From a checkpoint of a small transformer trained on Wikipedia.
Size: 19 layers, width 224, MLP 640 tanh GELU, vocabulary 8192.
Architecture: biases, tied embeddings.
Training: a variant of Adam for these matrices, 3687 steps.
MLP neurons of a small language model. Each row is named by its layer, matrix (up: input weights) and neuron, and shows model dimensions 80-207. Each number is 128 + 24 x the weight over its row's rms, rounded and kept within 0 to 255. Numbers have three digits each.
After each neuron's rows, "fires on" lists the tokens most often at its 100 highest values on Wikipedia text that the model never trained on. A number after a token or word is its count.

L5.up540:118152188160109097158097142125148146139131090135127119111134138133090131131121078080133109130133149132146156114104152109145115092112118134086130118136138152130131078139133096110165118153063103105109157182075128147155123134111155080156164122146153172087099117119116123090104169097190134101114132129092134102139082087140146148134120084112141122124137093087151114133115142114100147155167
fires on: " as" 23, ":" 15, " called" 13, " •" 5, " like" 4, " renamed" 4

L16.up355:127129120107107166130136149090116206117128114141130132112125129128193145174136122121146136136163125120129109108062114130106115148136130161135136061100166100120159151154132148148125171126122137137161139176129145127135123148126148093090160126131141105093142151128167148096129168127134136092169156112119191140099130124130181157128105113104078156145109086121111133097136123110169104118119
fires on: "," 57, ":" 8, " the" 4, " to" 4

L15.up487:092094073125097130096101127057130119145144100165143120166133164128180161157143094127131149116103102154148120133101165152110147145157163157077122129148153142087164153160091142143131161126158132131110149142062134118138112124118122143115141141149141105083148143116163140117117125143144159141157127146151111075153146099110153165098120141157127139147119129104124101084069165106095129125121
fires on: ")" 28, " (" 26, "," 13, "born" 8, " is" 6, " on" 5

L3.up262:117132121147122162160097146146115142144155152138126097148088126117128130124087135169124131155169131141116156116107140158126140093107151106162110133117185201160150081125114107114096140155119179109106134161105114136129161102112146120142155116169089158148099152140139089147126114125126138123165131132151097129131114148110183124125130127144150144106150111160154131117124153170116159187112
fires on: " rel" 12, " Bel" 11, " Rel" 10, " Def" 9, " Dis" 8, " compl" 8

L14.up492:109167110114081150122125125094136151153131134174097157136105113129154105143116107137159173151164123133118088125091150137122119171133121140161095126116119119169153135125125166161152188106134138143167174157089127114151150125111128088113168127089150114154140125118135124097192116118141131140131106104105143185115149106114135164115106131141119161131131116101127111136129132093118142135105
fires on: "," 72

L16.up386:119098140158109157144108147101162136128146069147126122133135136087152127140165099125128132100078136154142136135080127156143111144074130142131124117170128137098138119132138158160153224159142150141104105136109132153111111126102108099111147135081187146106085140129172135117111134133124155136117119135131159112085108091132089153106121151122147136126153133123161121076146176105155103160133
fires on: "\n\n" 29, " =" 15, " (" 8, ")" 5, "," 5

L5.up241:123140141148091179111104135110118167174120146109080138113138161108107170102164110156074140082138153116140151155121121119121142119156157083125137141097113095129113137118172130171142110106118134123107121141116071117117119100172109140110131123121120107131116103133117189147151101172099156108114144162128171123112092151107140124130121126102144146145116153087147117112116145117162135166159
fires on: " de" 15, " known" 10, " election" 9, " way" 9, " interest" 8, " Under" 4

L14.up381:116112110119097158093148132119171174132130165140155136185137129130171138148130143083114106147088120115180134096133125152113148133142154125095119104152118160122119103125088157088137127141098147091144151162105112101155124111153157127104126137111144094116137119090089124097071153171140101086142114150152106136123114114111140135108144130114111132108166118125185145099100112141093114114148
fires on: " and" 45, ")" 10, "s" 5, "," 5, "E" 4

L16.up36:116143093171093146137117150128166157099134086162155137132117134112177123159116173116151125175129121155131099137076149157120127118121137155131121104113067084131159097134138126130133192116132143117124149125122086139133121098121116120170133159107125132086118117174127123131120095127172147174137093128123166125120126119145144141092109087135079106077119138100149143095148093122186151138183
fires on: "," 53, ")" 4

L13.up421:160121119128077122105101133103141127121117119137123132138087139125150081137174163131094128113126101126132139114131203132155166110105105095130124136128164171119136137170121149167106128128163134127165132174082150155163139108137138119154131120141112118104131128164130129102157113098147180142130102143140112118159117138109136136097121135129109097133102116142116144151121168143116085140131
fires on: " on" 26, " bo" 13, " bi" 6, " vac" 5, " (" 4

L5.up120:143128107113116143124121121104129123163099135150127145087130150115111154133124087091132125104111167117135110135097124154103170171148131131132115137124134135053129155131147132138215147098110131113115148119119111111121099128141155085093110130129106075147103113131158147135162125145124167129179120108118155165106093172165128098135138148111139136176153132089166110141119161126090130177112
fires on: " ‘" 11, "ism" 11, " under" 10, "em" 8, " known" 7, " way" 6

L10.up247:088109103172121163099137156103121151131165142132125124165122147141159109182146156153090133061167155099076134136097165138088121141116153118119104118165155102168147143134143095099095119156085182125115138141119125143150129145113113144144125153104120153133113092103127136112125147132174053103157138132105141140086154090144111121128117141109105113086115104110141127114108105143111124155152
fires on: " of" 40, "ing" 15, "s" 12, " her" 6

L2.up603:141115128132126124115120204116123122170141144094121103118158135129109127100123111108127073151161168152122096122106133128153109105134115075153134128202154132126152153142129143160174133112117105150096139141114143116158155141093107142140169122157075132089120158094120187106120125141158140079154134124145095105138107096138125138125122126106104130116141101100122104080092115140139140148126
fires on: ":" 70, " When" 8, " as" 6, " which" 4, " to" 4

L6.up521:102135125153113151122142143109081142124140136137130080111088089111141162149136154175100129116143105122117124117133104146145125134154119129126115125121173150171130073123141103101097132139112158104105141113110103112152112131114150125120131143138135117127133158136133128158143175146133123104140173089144144116125139117134174094136119086135159142140123124144132144161135109200086149125111
fires on: " Gl" 15, " Rel" 13, " rel" 12, " compl" 10, " Ell" 8, " Prot" 7

L3.up438:158106148110127130167105154132134166127099163081140089087116142153113118138094098096150130133121180151137117116088160112152123084131135116117143126155113110150107127156135102151149076192130105131111125153134092097178125148108106098122134097132131128096103161104144133156120117132144128146133112154139103135143111107144153120121131150126141134131100084140150138155112124126141117151152
fires on: " as" 37, "name" 13, " like" 10, " to" 7, " ITA" 5, "like" 4

L6.up636:135130110123121069145138145136096103135099111166088166173146105134111127122102133107167147150105145136129139122107173148113091134143115108123130133073116147169056161162106170160173133162118141148133132096150108140113126112097103129134150094214126118158131139157131118139134100107148115133081139128144141115127121137183135078107125126132118145180168135152099095125134073112132122122109
fires on: " age" 28, " were" 15, " ." 12, "ce" 6, "ora" 5

L6.up534:090158140158115158106099129139109136118138116104130124155111138163137116171116147092129146135180146114115145118068118123106139131158128088127081121118146166112193140126177129175095135141131174152131151117159124146146134109099127138103099163143122146117132137125126142140111145083154069130134157111123159114115108154132136115116130129122083087134110121109166127116074144167113115132129
fires on: "s" 48, " Her" 19, " her" 18, " His" 6